Weights of a small transformer language model.
Size: MLP 3072 GELU, vocabulary 16384, 51.3M parameters.
Architecture: learned positions, no biases in attention or MLP, tied embeddings.
MLP neurons of a small language model. Each row is named by its layer, matrix (up: input weights) and neuron, and shows model dimensions 186-313. Each number is 50 + 10 x the weight over its row's rms, rounded and kept within 0 to 99.
A block is one neuron, or neurons of one layer that tend to fire together. After each block is what it responds to, as a language model described it from the Wikipedia text at the highest values.

L8.up1784:43 47 63 60 55 49 63 65 68 56 56 44 55 77 44 43 66 48 55 64 51 45 61 44 56 36 50 51 40 43 37 46 24 49 53 48 72 51 61 54 49 44 52 35 67 37 53 44 46 53 50 38 53 53 49 36 45 47 48 52 58 47 48 55 58 59 37 28 52 58 47 48 58 50 47 25 67 52 28 49 61 34 47 70 58 48 50 38 48 34 66 51 41 46 52 69 36 32 36 38 59 51 47 49 71 60 45 51 50 51 50 33 60 42 47 55 59 34 48 68 47 44 39 53 48 70 28 43
Responds to: Fires on the subject of a new clause that names the article's main referent, mostly he/she after a period, comma, or "where"/"which", and the last piece of a surname or name ("Devine", "Askhabov", "Temple").

L4.up169:56 45 48 68 58 47 42 54 29 55 46 51 58 58 57 18 53 68 61 47 39 46 42 26 44 39 42 45 55 54 47 41 38 61 39 54 65 36 56 60 59 67 54 61 32 44 62 61 48 35 48 47 42 60 44 50 52 52 46 43 57 57 40 63 38 61 54 56 41 61 58 54 47 44 46 24 70 66 58 65 60 78 47 60 39 37 28 65 62 64 76 65 60 63 50 46 49 55 45 48 50 29 62 47 57 49 49 44 44 42 47 51 54 50 50 48 44 61 53 64 41 47 35 49 45 56 54 52
L4.up454:53 53 68 49 33 43 43 56 43 64 46 49 68 56 61 49 45 48 58 47 54 44 35 50 54 40 38 51 57 45 40 41 34 66 45 33 43 58 64 44 49 52 54 59 48 37 53 59 44 52 40 53 53 45 43 47 37 45 62 40 45 62 57 47 24 42 38 67 46 47 39 41 49 57 37 30 56 56 50 31 59 45 45 38 37 39 46 62 53 46 74 57 49 65 38 55 44 71 50 40 56 46 64 67 50 56 48 46 58 53 54 44 40 52 49 44 42 60 59 44 46 53 42 36 63 49 45 61
L4.up620:57 27 59 43 60 45 55 52 58 50 47 47 63 63 49 57 62 60 60 41 43 62 57 56 47 30 59 52 52 59 37 30 37 53 50 49 43 37 48 41 54 63 55 57 50 36 57 42 62 40 46 41 37 71 41 43 57 39 44 55 43 48 47 29 44 57 34 62 49 45 61 38 42 46 83 46 50 56 67 48 35 64 53 50 43 21 44 67 48 68 58 63 61 57 53 41 59 71 32 55 48 52 41 50 46 38 47 35 48 27 54 67 66 59 51 42 46 35 53 51 72 64 34 57 60 40 45 51
L4.up1096:45 44 50 49 43 59 50 44 49 48 47 39 53 57 48 60 54 62 60 51 50 43 53 38 54 59 66 57 45 58 66 50 43 55 40 43 52 40 66 63 42 37 62 56 58 36 51 43 53 40 58 56 44 65 60 70 67 64 45 24 52 51 44 48 39 56 45 46 53 32 50 45 38 54 48 63 48 48 66 44 53 72 53 49 51 43 42 80 74 58 58 39 62 68 58 48 64 49 49 65 52 33 61 59 57 55 51 67 38 42 61 47 57 64 51 37 51 44 52 42 57 54 56 47 56 69 66 44
L4.up1339:60 41 55 43 53 38 53 64 37 60 51 50 60 27 59 60 44 59 57 45 53 36 44 52 34 45 42 47 66 42 57 55 45 30 59 48 40 59 57 66 52 37 52 46 38 62 38 71 41 57 59 43 36 44 29 53 51 54 51 34 62 64 66 36 51 47 55 54 53 52 35 49 47 68 61 52 49 34 58 56 69 46 48 54 29 62 36 52 49 44 34 46 65 59 37 36 51 63 23 52 53 53 57 51 64 56 45 55 58 50 66 47 52 62 45 45 59 53 35 49 71 55 59 40 44 51 55 55
L4.up1874:50 61 53 39 65 52 44 54 67 40 45 51 43 40 52 33 54 51 47 47 39 61 49 39 64 57 59 44 49 53 49 47 47 51 54 47 44 67 60 56 66 67 81 31 77 47 53 56 63 39 51 50 42 45 57 59 55 45 59 42 65 53 41 41 50 33 44 39 30 51 51 46 44 70 60 38 53 76 55 63 59 59 48 38 34 41 44 58 43 45 59 62 62 53 50 38 40 61 42 42 31 65 46 54 55 62 43 43 48 51 48 39 42 50 46 55 49 55 57 77 39 54 35 47 54 64 44 48
L4.up2746:48 44 59 39 60 39 27 54 38 56 31 51 63 46 38 63 36 41 63 59 37 44 47 80 50 48 63 51 42 56 56 69 44 42 50 42 43 50 51 57 52 54 48 55 52 61 51 46 49 39 52 54 39 68 47 62 47 37 62 50 71 35 44 68 64 44 58 60 59 45 40 68 39 61 66 52 36 52 38 39 38 50 54 56 53 43 55 33 59 49 44 38 54 49 61 60 48 77 41 60 37 59 41 60 50 65 67 50 46 66 45 43 52 60 60 49 52 48 48 42 60 55 72 31 29 39 58 46
L4.up3060:66 52 52 62 48 45 55 52 54 52 37 29 56 58 46 47 38 47 43 45 47 42 45 40 50 42 52 39 49 52 38 56 39 66 29 35 41 49 60 37 48 53 49 55 44 69 68 35 36 38 53 55 49 57 32 71 53 55 52 49 55 58 50 48 63 52 52 43 57 44 42 70 57 64 51 51 48 46 67 38 60 54 44 37 42 52 53 60 53 36 46 48 64 55 46 49 41 51 40 44 47 45 52 52 45 70 51 43 36 44 41 44 44 61 43 52 67 50 67 56 65 35 41 57 52 37 63 44
Responds to: The colon after the minute digit in song lengths and race times in tables (3:21, 4:35.40); weaker on scattered mid-word pieces like -ing, -az.

L2.up250:46 50 52 66 43 29 58 54 43 56 43 57 39 59 53 47 74 54 53 44 56 69 48 56 61 41 44 48 56 37 66 54 40 41 38 30 25 52 44 46 43 50 51 55 58 49 46 48 60 52 29 53 50 76 60 47 45 36 58 61 59 62 53 44 72 70 32 31 47 50 32 43 29 43 52 45 52 42 56 56 41 29 33 44 32 36 55 43 49 41 41 53 54 66 48 41 40 66 41 48 54 53 47 43 48 40 17 46 53 46 48 56 39 48 40 57 53 52 43 43 48 54 53 45 67 56 53 65
L2.up675:34 39 39 69 60 37 65 64 66 67 46 44 60 33 54 54 40 46 60 45 40 56 54 41 63 49 35 60 66 48 41 47 53 42 49 36 30 55 54 42 45 44 48 49 56 41 35 48 33 48 52 55 66 31 49 36 40 54 54 54 45 58 57 55 36 43 35 42 43 25 35 53 67 46 47 70 39 44 47 54 42 28 48 47 44 49 51 44 47 50 30 50 53 56 57 59 46 47 46 66 52 52 45 52 57 69 59 60 55 41 43 56 58 42 29 48 49 47 55 52 43 57 56 49 41 45 63 53
L2.up1707:47 48 47 57 35 56 60 60 65 50 58 44 58 64 47 50 60 44 58 46 46 44 47 31 54 46 50 57 35 72 47 43 32 51 24 34 50 39 49 48 41 52 59 41 54 40 45 46 64 40 52 52 51 52 49 63 59 49 39 48 47 41 40 34 49 45 69 50 59 51 49 43 32 33 42 57 53 63 42 55 35 39 43 55 48 56 44 53 67 37 61 41 46 61 58 60 38 47 35 53 46 48 56 64 52 58 61 61 38 48 47 57 35 42 38 58 43 57 45 60 54 51 28 54 46 44 48 71
L2.up1859:64 47 57 56 52 58 29 66 43 64 44 60 53 48 48 46 59 51 63 66 62 37 43 49 44 33 47 47 72 35 46 43 49 68 47 47 52 49 27 46 50 63 42 40 51 37 35 74 46 66 32 48 58 19 38 49 50 66 48 50 61 62 62 34 44 54 46 57 36 45 53 52 53 53 53 47 56 59 54 56 58 34 29 51 39 57 67 50 40 62 67 62 48 50 49 65 62 53 43 61 55 52 61 49 65 65 48 40 47 46 46 51 60 40 47 46 46 45 50 54 36 37 66 52 39 33 50 69
L2.up1962:57 38 59 50 40 39 53 67 59 52 39 39 37 63 49 47 54 52 31 49 54 69 50 36 42 50 61 54 58 50 49 49 57 47 53 45 31 50 46 64 69 54 54 58 43 56 44 60 63 49 67 36 69 68 47 46 57 46 33 48 51 37 49 52 54 51 60 45 58 40 33 37 49 42 55 58 49 37 61 42 54 42 26 57 52 57 60 66 64 27 50 57 60 41 54 51 33 57 33 45 58 54 38 53 73 48 40 49 45 61 23 57 47 48 33 60 38 56 59 41 54 51 51 47 43 44 60 69
L2.up2327:51 55 44 40 54 37 44 69 45 58 43 44 54 61 33 43 60 59 58 56 40 55 45 38 52 44 51 64 44 43 51 43 51 72 23 56 53 69 50 47 57 39 72 50 48 45 60 50 42 32 51 61 51 67 52 54 25 37 72 51 37 38 69 56 60 36 70 64 27 49 55 43 55 22 64 48 68 41 46 45 49 51 51 56 53 51 43 49 29 41 33 48 51 53 52 62 20 45 50 45 57 53 49 37 60 38 41 50 49 41 67 50 29 48 46 71 53 26 59 33 48 55 37 56 50 57 55 67
L2.up2520:44 49 46 53 57 63 69 52 44 37 39 52 51 55 48 35 51 57 62 51 43 48 39 56 57 51 53 63 43 53 56 60 65 49 68 44 43 46 64 55 62 36 68 54 59 56 44 64 54 35 45 35 42 50 51 50 40 39 53 42 50 62 51 43 70 53 41 48 30 53 46 66 48 53 55 25 49 49 43 42 39 45 42 42 54 46 53 34 62 45 41 43 47 45 53 47 34 51 33 53 50 38 51 38 34 39 52 58 55 53 43 41 57 36 75 50 39 48 51 33 53 64 49 41 50 35 38 55
L2.up2916:46 42 52 50 47 29 52 49 57 62 39 40 50 60 48 58 40 44 41 39 60 56 35 61 37 33 51 64 45 49 54 55 53 51 48 57 45 54 52 67 59 63 59 37 53 45 35 60 36 41 57 64 56 53 47 54 29 39 48 52 54 61 57 38 57 53 49 44 66 27 48 47 45 66 62 42 57 62 52 43 42 58 47 57 49 57 63 33 59 41 65 47 42 60 47 61 49 58 39 38 41 41 33 48 31 57 49 55 34 58 41 49 37 61 39 46 37 62 43 42 31 52 52 50 44 51 45 64
Responds to: Middle or final word pieces of people's surnames after a first name or initial, often in credit lists and tables, such as Bl-aney, Zeb-row-ski, Crom-well.

L8.up1664:61 52 40 29 52 24 44 49 51 47 56 45 51 44 46 57 49 41 43 50 52 46 54 71 45 37 52 53 43 48 52 44 45 39 28 42 54 37 36 64 35 33 47 69 44 48 48 51 52 48 34 55 46 48 57 47 46 46 54 45 50 54 55 42 69 66 49 47 51 63 62 51 46 60 54 62 54 54 61 53 63 53 44 55 67 35 30 48 68 52 57 46 53 45 59 60 64 50 46 44 56 72 57 50 54 33 51 47 70 48 56 45 56 54 69 45 43 56 53 47 31 41 46 51 61 49 52 52
Responds to: Digits, separators and cell boundaries inside numbers in Wikipedia tables and statistics, such as the ":" in 2:04.13 or the "," in 1,353.

L2.up114:68 44 67 49 49 57 32 25 57 57 40 52 47 71 62 59 51 49 43 45 56 61 37 37 61 65 56 39 47 55 47 62 51 59 53 47 52 52 59 49 54 38 50 39 41 45 20 51 45 33 53 45 52 53 54 40 56 55 53 52 35 45 35 53 36 38 56 30 40 46 55 57 72 91 21 48 37 38 60 54 55 41 53 42 56 39 41 48 54 52 56 44 43 53 52 47 53 64 58 51 56 50 53 62 52 51 58 46 61 46 40 50 38 60 61 58 35 49 48 42 46 35 39 26 49 44 48 64
L2.up548:65 39 56 41 39 44 56 57 44 45 35 39 34 51 63 58 54 49 56 43 62 48 36 46 47 52 53 59 57 38 39 67 48 60 61 53 42 41 44 57 29 54 52 37 39 50 67 46 44 36 57 48 66 40 49 49 37 38 42 62 58 57 49 60 54 41 36 55 54 41 60 64 62 45 46 32 44 58 51 56 55 60 51 52 60 46 45 51 49 65 41 54 30 37 51 67 52 79 57 47 66 31 40 37 50 34 54 61 40 61 63 36 60 36 70 55 38 24 63 31 48 49 50 52 53 49 44 62
L2.up726:44 54 61 56 53 46 45 40 53 38 41 31 48 67 41 60 65 42 59 43 64 56 37 46 50 27 45 50 59 46 62 47 56 67 32 63 39 54 68 58 33 47 68 47 36 42 47 63 48 60 62 44 48 58 49 53 61 26 42 39 40 52 44 52 45 37 35 47 42 49 56 52 54 56 46 52 49 44 44 49 54 56 53 45 57 33 53 74 52 62 60 44 67 50 45 36 41 68 53 51 59 47 55 58 44 52 45 41 46 49 59 33 30 56 62 64 32 53 52 40 53 45 38 49 56 42 55 38
L2.up802:27 41 49 68 38 71 35 39 56 43 37 47 57 55 48 51 56 41 60 59 33 42 40 43 46 45 59 48 66 56 45 64 41 73 59 50 35 60 62 50 40 51 62 43 47 42 53 37 52 38 55 49 36 56 53 54 51 39 51 30 32 50 55 55 59 39 41 56 45 35 50 48 64 63 49 46 64 51 43 63 43 67 41 60 49 33 51 58 49 55 40 54 45 38 51 46 46 42 67 44 55 47 67 37 56 66 39 45 58 47 59 50 44 51 33 71 51 70 63 43 50 39 43 60 53 46 62 46
L2.up1087:50 37 46 51 39 38 46 46 56 48 52 54 45 61 72 67 44 61 54 54 51 44 55 33 66 35 44 37 47 62 48 63 36 41 36 36 45 51 54 51 38 44 56 50 66 41 57 43 63 65 40 58 56 46 39 47 41 58 34 54 46 41 40 50 34 52 64 60 44 49 48 67 57 41 43 57 35 52 36 35 32 44 37 49 37 53 49 58 56 56 49 48 49 45 56 70 57 54 47 51 80 61 54 63 49 51 58 49 32 55 32 36 53 62 44 63 59 48 45 51 50 54 48 39 64 49 33 53
L2.up1186:51 36 50 51 61 43 51 48 56 52 56 70 52 56 56 59 44 54 40 36 56 46 36 36 55 40 49 46 59 70 31 61 45 50 52 45 46 66 55 61 52 59 59 47 50 56 38 52 53 53 69 50 61 50 49 67 48 40 67 44 38 55 25 51 40 67 52 45 41 61 41 63 52 50 48 55 54 66 58 39 56 49 46 47 56 60 38 52 50 70 64 63 56 64 53 47 47 51 46 49 51 48 61 59 60 45 56 54 64 45 65 57 50 62 62 45 17 49 46 41 48 41 44 33 42 33 43 46
L2.up2269:46 38 34 54 58 67 50 37 57 46 40 58 39 69 55 57 47 36 59 62 46 36 50 54 43 53 45 52 53 55 41 51 47 71 46 56 67 34 61 55 57 62 64 36 52 55 57 62 63 54 51 30 45 40 46 42 66 62 54 40 43 63 55 39 42 41 60 46 50 50 64 57 43 55 42 40 25 72 46 54 56 64 54 55 37 37 57 56 42 66 37 54 47 45 38 43 57 75 47 60 62 48 61 47 43 42 32 34 55 45 62 72 50 53 54 46 55 61 43 39 22 48 51 34 58 61 61 51
L2.up2728:62 40 64 63 64 77 58 47 54 56 31 47 59 45 58 57 45 65 64 28 46 55 36 44 40 45 74 40 32 49 53 56 47 69 39 58 50 50 38 72 40 63 55 37 28 52 44 58 45 63 54 43 62 39 41 48 37 47 45 46 44 52 43 43 46 47 37 47 63 52 54 38 47 66 50 40 26 65 34 56 69 58 35 66 56 23 62 50 59 60 50 50 40 54 59 43 33 55 49 58 63 50 34 49 41 50 45 42 51 69 49 52 37 51 55 56 47 58 54 45 59 43 37 31 47 52 39 44
Responds to: Closing quote marks (single or double, straight or curly) ending a quoted title, term or gloss, e.g., 'Fast Lane', "Sucker", 'gourd'.

L4.up123:40 48 47 72 54 63 42 48 33 43 40 44 33 40 46 49 48 49 44 59 63 52 52 59 56 49 53 63 36 40 61 46 48 51 48 71 57 60 43 45 62 47 45 60 49 52 45 51 39 32 34 63 38 52 35 44 43 37 60 62 62 40 59 44 67 43 52 46 47 47 52 52 44 60 69 30 52 52 38 43 49 59 52 56 54 56 37 57 36 55 60 38 32 52 64 67 36 58 39 43 53 43 40 43 55 58 55 46 46 40 75 46 38 50 44 53 46 27 62 61 46 54 49 49 42 51 57 54
L4.up430:42 57 60 58 50 68 44 39 63 43 47 59 50 52 54 48 62 33 51 49 58 52 54 45 50 51 48 49 53 48 38 66 39 40 62 63 43 38 71 56 45 64 54 34 37 31 52 37 35 33 47 52 43 51 48 49 39 60 47 64 55 40 36 37 60 38 47 52 46 42 65 58 42 45 57 43 53 40 54 36 57 44 45 52 38 37 46 46 36 56 61 56 48 46 48 52 55 41 26 30 44 41 71 47 44 24 41 49 49 50 53 44 54 52 59 45 54 44 49 53 52 48 52 36 48 72 50 58
L4.up653:70 50 60 49 59 53 44 40 46 56 46 48 42 74 61 47 49 42 39 67 65 64 48 51 45 69 68 58 47 56 43 59 48 52 49 65 46 53 42 63 49 50 56 54 57 48 40 58 39 40 43 55 60 56 39 47 46 45 50 63 56 49 56 47 57 36 56 50 27 37 40 58 31 56 41 47 51 47 43 41 45 54 43 57 54 38 44 41 52 55 41 51 47 57 50 44 51 47 51 58 54 48 54 53 38 61 47 42 58 44 69 50 51 41 46 59 43 34 64 56 64 35 51 39 51 44 41 38
L4.up1134:65 61 71 46 55 64 54 52 57 51 50 55 62 28 51 57 43 52 61 64 44 51 50 47 65 55 36 44 66 45 51 42 42 45 63 63 45 53 48 51 40 56 54 26 40 50 35 38 48 47 66 42 43 45 38 46 54 41 70 59 56 44 46 29 59 57 35 53 54 38 59 41 44 37 61 49 64 49 50 47 61 64 68 56 52 36 50 55 30 48 45 48 53 36 46 49 45 39 57 48 44 43 55 60 69 40 53 40 50 30 51 44 60 49 66 47 25 49 56 58 54 53 37 47 67 36 49 34
L4.up1212:51 41 55 42 47 42 50 62 53 26 60 54 46 70 48 52 53 46 61 71 47 40 44 42 61 53 60 30 58 49 32 58 63 62 60 42 51 53 39 48 39 64 40 60 37 61 51 50 35 45 64 62 46 56 42 37 38 44 43 58 63 45 38 65 51 42 48 63 33 32 36 37 39 57 44 34 56 50 54 51 48 67 57 69 60 52 74 66 53 36 43 38 43 29 44 41 43 44 58 49 58 54 63 52 55 49 62 62 45 49 39 44 50 46 49 55 49 67 60 69 53 56 43 55 49 47 49 64
L4.up1712:60 35 36 34 57 49 39 54 41 53 34 63 55 54 55 49 51 65 49 43 51 45 51 45 22 54 44 43 52 53 33 65 59 55 59 47 56 42 25 57 41 50 55 48 59 56 49 48 44 50 66 56 46 39 57 48 45 30 37 52 54 43 42 43 40 50 57 45 38 46 48 67 48 45 55 58 59 51 45 37 47 61 54 45 63 47 58 49 63 56 51 50 33 58 68 46 48 60 48 59 53 54 34 69 56 52 48 66 31 33 57 58 40 34 48 60 45 49 50 50 54 57 55 24 63 60 51 51
L4.up1931:60 38 48 51 63 59 49 51 65 50 48 39 43 51 44 54 41 42 40 78 46 45 65 60 38 61 47 68 59 34 73 64 55 45 39 57 69 66 40 51 45 51 46 42 45 31 53 26 46 28 50 52 58 56 36 59 47 42 69 49 58 58 54 50 52 49 56 31 50 46 54 47 33 61 51 55 47 44 43 40 52 48 63 51 74 60 37 51 62 51 54 62 33 35 56 49 40 64 29 44 59 56 55 54 73 61 61 45 41 42 38 52 40 50 59 57 58 42 48 55 68 29 57 44 44 54 37 39
L4.up1999:42 57 45 74 38 52 52 54 49 62 44 49 61 58 48 56 53 42 44 82 48 77 53 52 47 44 52 29 47 39 65 48 33 59 59 59 46 61 42 51 44 56 43 49 49 47 39 36 24 63 51 41 55 48 39 36 65 42 59 51 61 53 70 53 54 43 46 55 62 36 41 54 59 34 57 49 57 47 73 31 26 55 58 43 55 43 68 50 39 46 40 51 52 59 48 45 53 63 63 46 31 39 50 46 32 33 56 57 41 39 32 46 58 44 50 64 40 53 57 44 41 65 34 45 51 58 46 49
Responds to: Last piece of a person, team or group name acting as clause subject before its verb, e.g. Em-erson began, N-adal won, Powell donated.

L2.up197:55 49 67 64 34 56 66 43 47 45 51 51 57 36 32 65 27 37 54 55 58 66 60 33 49 74 38 61 59 61 45 58 39 55 43 48 45 59 57 47 48 56 56 49 66 56 46 56 36 22 50 55 40 67 53 50 43 32 50 61 79 34 52 33 47 69 50 56 37 49 65 46 44 58 50 58 55 59 48 58 44 59 62 38 62 45 62 53 53 41 37 49 45 28 32 59 68 48 46 28 52 63 60 58 64 55 56 45 39 57 56 42 68 46 66 61 36 57 51 54 57 47 45 64 46 51 54 50
L2.up504:49 39 61 44 44 52 49 60 55 64 42 53 51 61 40 39 47 46 40 39 37 61 56 57 53 55 62 59 46 52 60 46 57 50 54 55 47 46 58 43 52 35 61 67 67 50 54 45 53 43 51 62 50 60 51 59 47 45 52 42 43 50 63 37 46 48 49 54 51 58 48 59 39 53 54 37 33 44 57 52 52 40 56 58 35 40 63 64 51 56 68 62 57 58 40 55 43 36 37 39 54 59 53 61 29 60 45 58 38 46 58 59 55 53 34 66 64 47 37 41 55 48 55 41 47 47 53 68
L2.up664:57 38 67 45 50 55 56 65 32 36 49 42 56 47 48 63 54 52 53 51 60 66 80 50 43 54 85 51 46 59 29 56 41 67 58 53 40 49 46 59 48 46 42 35 56 60 66 51 54 45 56 53 46 46 50 51 53 65 73 49 62 63 42 42 67 45 58 68 43 32 68 62 40 56 53 56 49 53 55 62 56 58 47 50 49 45 63 38 39 53 48 66 62 70 46 56 22 41 60 51 64 45 49 49 53 50 31 49 44 51 64 46 52 45 59 70 40 60 45 46 59 48 51 52 68 55 45 42
L2.up838:54 42 61 39 58 53 41 52 39 47 51 52 61 58 53 49 54 52 37 48 35 48 44 54 68 34 45 48 40 52 52 50 48 50 53 30 60 58 35 60 41 43 53 63 49 24 33 54 44 46 47 55 54 40 34 57 52 63 52 77 50 49 29 39 45 51 45 56 50 50 55 54 55 33 53 73 57 56 40 38 51 43 62 52 46 37 59 44 55 61 40 57 44 60 44 54 43 62 64 48 24 54 58 36 56 38 46 48 45 44 55 53 39 42 51 63 52 33 44 71 73 39 43 50 37 51 35 44
L2.up1129:48 57 52 52 42 75 46 57 47 55 40 39 51 44 54 66 51 51 44 49 70 49 59 38 55 63 66 51 54 44 64 24 47 49 59 42 33 46 59 40 46 55 49 40 64 48 44 56 49 35 40 43 60 48 41 41 40 41 53 50 69 30 49 36 61 58 50 61 39 49 55 72 52 48 52 53 61 38 50 45 39 58 52 38 51 42 42 52 34 26 48 46 30 31 69 50 23 45 61 51 43 63 18 51 49 44 51 43 44 45 60 51 46 56 51 60 54 23 40 50 53 68 23 47 43 44 47 26
L2.up1447:45 44 35 53 71 48 50 48 34 61 51 33 67 51 58 58 45 52 51 45 43 57 50 53 39 59 44 49 57 45 62 44 47 39 40 63 32 47 51 44 31 30 73 50 34 63 51 45 53 37 57 56 49 60 53 33 49 53 36 58 54 50 45 48 62 58 64 52 46 38 60 84 55 39 30 66 49 49 66 51 52 52 53 53 49 44 65 33 30 50 54 52 56 43 61 50 35 54 57 50 46 57 44 54 53 64 47 55 46 44 54 54 56 46 49 80 56 62 21 53 49 63 36 41 51 51 51 34
L2.up1528:71 38 48 56 61 50 48 53 42 53 48 49 48 66 44 70 45 36 38 49 71 39 48 57 48 39 55 71 41 50 53 42 32 56 45 59 58 43 66 59 52 53 57 53 48 60 50 47 53 38 61 44 50 46 47 53 42 32 30 42 62 56 48 42 58 55 62 61 69 71 58 63 69 45 58 53 54 66 62 55 51 33 43 47 44 40 73 39 45 55 54 73 43 56 47 41 44 50 44 33 45 46 63 63 35 38 40 50 46 47 42 58 26 67 52 56 55 69 72 53 55 51 46 72 59 51 50 40
L2.up2026:48 51 52 54 42 51 74 52 48 48 49 45 58 73 47 55 59 55 47 49 62 44 64 49 51 45 47 49 48 53 51 52 42 55 36 39 39 50 36 47 49 51 60 54 46 42 60 44 44 46 66 50 50 51 70 49 47 34 22 48 53 57 41 54 25 53 47 50 44 50 61 67 73 47 56 40 26 60 46 42 48 70 39 63 52 42 50 44 40 47 57 70 53 36 73 57 53 43 40 41 36 54 41 56 50 52 65 52 51 73 49 44 56 65 45 47 50 58 38 64 70 56 52 49 61 67 62 57
Responds to: Colons and similar mid-field separators, often in tables, such as subtitle colons (Abraham Lincoln: Vampire Hunter), time colons (3:56), and degree signs.

L4.up318:58 46 45 36 44 41 51 54 54 67 43 52 38 71 48 52 48 29 58 59 46 38 51 54 51 45 61 43 50 35 55 53 56 60 46 50 58 54 45 61 39 47 46 41 46 22 45 42 38 59 59 47 47 53 56 42 26 56 60 52 53 63 33 46 58 65 27 42 52 46 58 57 44 47 49 52 46 50 15 45 44 51 60 60 63 54 56 58 58 34 37 30 58 23 47 43 43 35 45 26 47 41 67 62 49 42 54 52 53 49 38 59 65 59 30 62 46 56 60 49 67 51 66 43 54 36 55 52
L4.up882:50 39 51 52 52 59 41 67 44 59 37 36 44 44 55 61 68 55 73 65 37 52 40 47 54 56 45 53 35 42 79 63 58 55 58 60 37 52 45 65 52 71 34 64 50 54 41 33 60 51 49 63 41 34 31 51 37 51 71 50 34 35 68 36 60 31 47 63 49 36 46 59 45 62 55 48 54 50 47 50 50 31 52 40 45 45 45 59 70 58 55 52 41 58 45 42 41 44 41 51 47 35 52 48 43 48 48 49 53 31 50 60 61 53 35 51 63 43 42 49 33 38 49 46 50 58 52 57
L4.up1055:52 51 39 50 38 49 61 50 41 35 53 48 29 59 52 54 61 56 54 58 29 51 43 38 59 63 47 30 53 40 51 50 37 49 58 54 45 52 51 58 51 57 58 47 22 26 40 43 59 59 53 35 44 54 59 49 42 46 59 53 45 52 52 54 36 53 40 51 40 54 54 55 52 47 45 45 57 60 39 46 61 42 29 52 64 53 61 47 43 54 53 44 66 48 39 43 48 50 48 58 53 45 55 62 59 51 52 46 46 60 40 66 47 68 68 51 57 67 49 55 59 35 48 46 42 47 37 59
L4.up1822:70 47 28 49 41 63 69 42 46 45 62 46 63 56 46 60 60 40 49 51 50 27 54 40 45 48 48 72 42 42 62 38 46 48 42 56 43 47 52 47 49 62 42 62 39 41 54 43 42 49 46 43 47 59 28 55 62 52 47 43 30 53 76 43 50 52 31 52 35 49 61 44 49 47 53 54 55 36 63 67 45 61 61 49 51 25 63 54 57 39 63 50 44 51 37 60 35 36 52 57 39 31 38 55 38 62 58 60 44 51 29 56 66 58 47 66 43 61 56 86 57 45 31 48 42 46 52 60
L4.up2036:50 59 38 50 52 39 46 33 53 49 44 54 52 54 47 53 50 46 43 42 46 54 61 48 55 29 35 56 34 32 53 47 44 49 59 43 53 48 41 47 50 35 46 54 40 50 57 31 69 28 61 60 53 56 54 40 35 45 55 40 38 67 69 53 59 51 35 44 45 42 37 40 66 36 45 65 54 42 53 52 38 54 57 50 38 44 52 56 43 47 62 63 39 50 58 42 52 37 43 42 48 64 39 57 42 46 64 42 42 42 45 54 52 47 58 45 42 38 33 47 55 56 57 53 39 58 42 63
L4.up2262:61 44 44 32 33 58 46 54 44 46 28 57 35 33 60 41 54 58 51 56 37 35 38 52 40 57 44 58 57 37 44 53 54 49 38 43 53 67 52 35 55 46 51 47 63 53 28 38 49 46 41 49 43 33 52 65 30 56 54 47 42 31 68 48 51 52 53 45 47 48 55 53 36 69 53 51 64 44 59 57 52 36 50 46 49 54 66 47 28 47 69 40 46 70 53 46 49 52 54 63 48 55 26 62 49 58 39 59 51 49 18 45 40 49 62 40 42 33 47 41 53 58 57 45 42 46 49 58
L4.up2713:59 61 41 55 67 50 35 44 50 67 49 66 61 41 59 54 68 52 41 43 49 49 74 48 47 50 25 53 60 37 56 61 47 64 48 57 43 84 43 48 49 44 47 67 70 47 50 43 53 40 48 49 54 54 46 59 57 43 46 31 58 44 64 58 46 50 49 42 56 44 49 53 39 44 46 39 51 58 35 52 53 72 61 59 56 42 47 53 52 47 46 41 31 48 45 48 40 59 63 47 42 47 58 52 52 38 58 46 42 30 54 48 56 56 47 59 68 39 44 43 42 42 56 37 64 44 50 37
L4.up3069:57 49 45 47 58 57 46 43 66 48 57 57 52 59 57 54 66 53 50 46 37 54 49 51 25 43 47 58 41 38 61 58 58 44 49 38 57 61 49 57 59 66 67 41 57 44 56 49 43 39 40 59 41 43 57 56 45 41 53 39 47 38 63 33 49 51 64 31 38 24 57 51 45 66 64 46 47 57 29 46 58 58 59 57 60 48 55 52 56 36 67 47 47 54 58 28 41 53 49 44 36 56 52 76 52 48 62 56 54 44 35 53 33 46 47 49 47 53 62 41 66 27 45 49 51 51 40 43
Responds to: Final piece that completes a multi-token name, title or technical term, often a closing parenthesis or quote, as in radionuclide, Ek Ramat", (California), Al-Omairi.

L8.up2574:60 39 33 66 56 43 43 37 39 50 40 37 45 51 40 39 59 57 46 51 57 35 59 39 64 29 44 61 49 47 50 59 68 58 43 42 48 58 55 38 32 45 54 35 43 48 50 32 51 41 79 46 57 45 45 63 63 49 50 49 41 31 62 59 33 55 21 68 43 63 52 39 47 55 53 53 56 48 31 54 43 44 44 56 43 35 54 65 50 74 71 52 48 61 44 31 47 52 42 49 61 66 52 64 58 29 52 48 51 48 38 39 35 51 57 44 43 47 36 56 56 54 45 46 43 50 45 53
Responds to: Closing parentheses and quotation marks that end a title, name or parenthetical, mostly in table cells or list items, e.g. "Noddy Has a Visitor", (Ulster), (loan).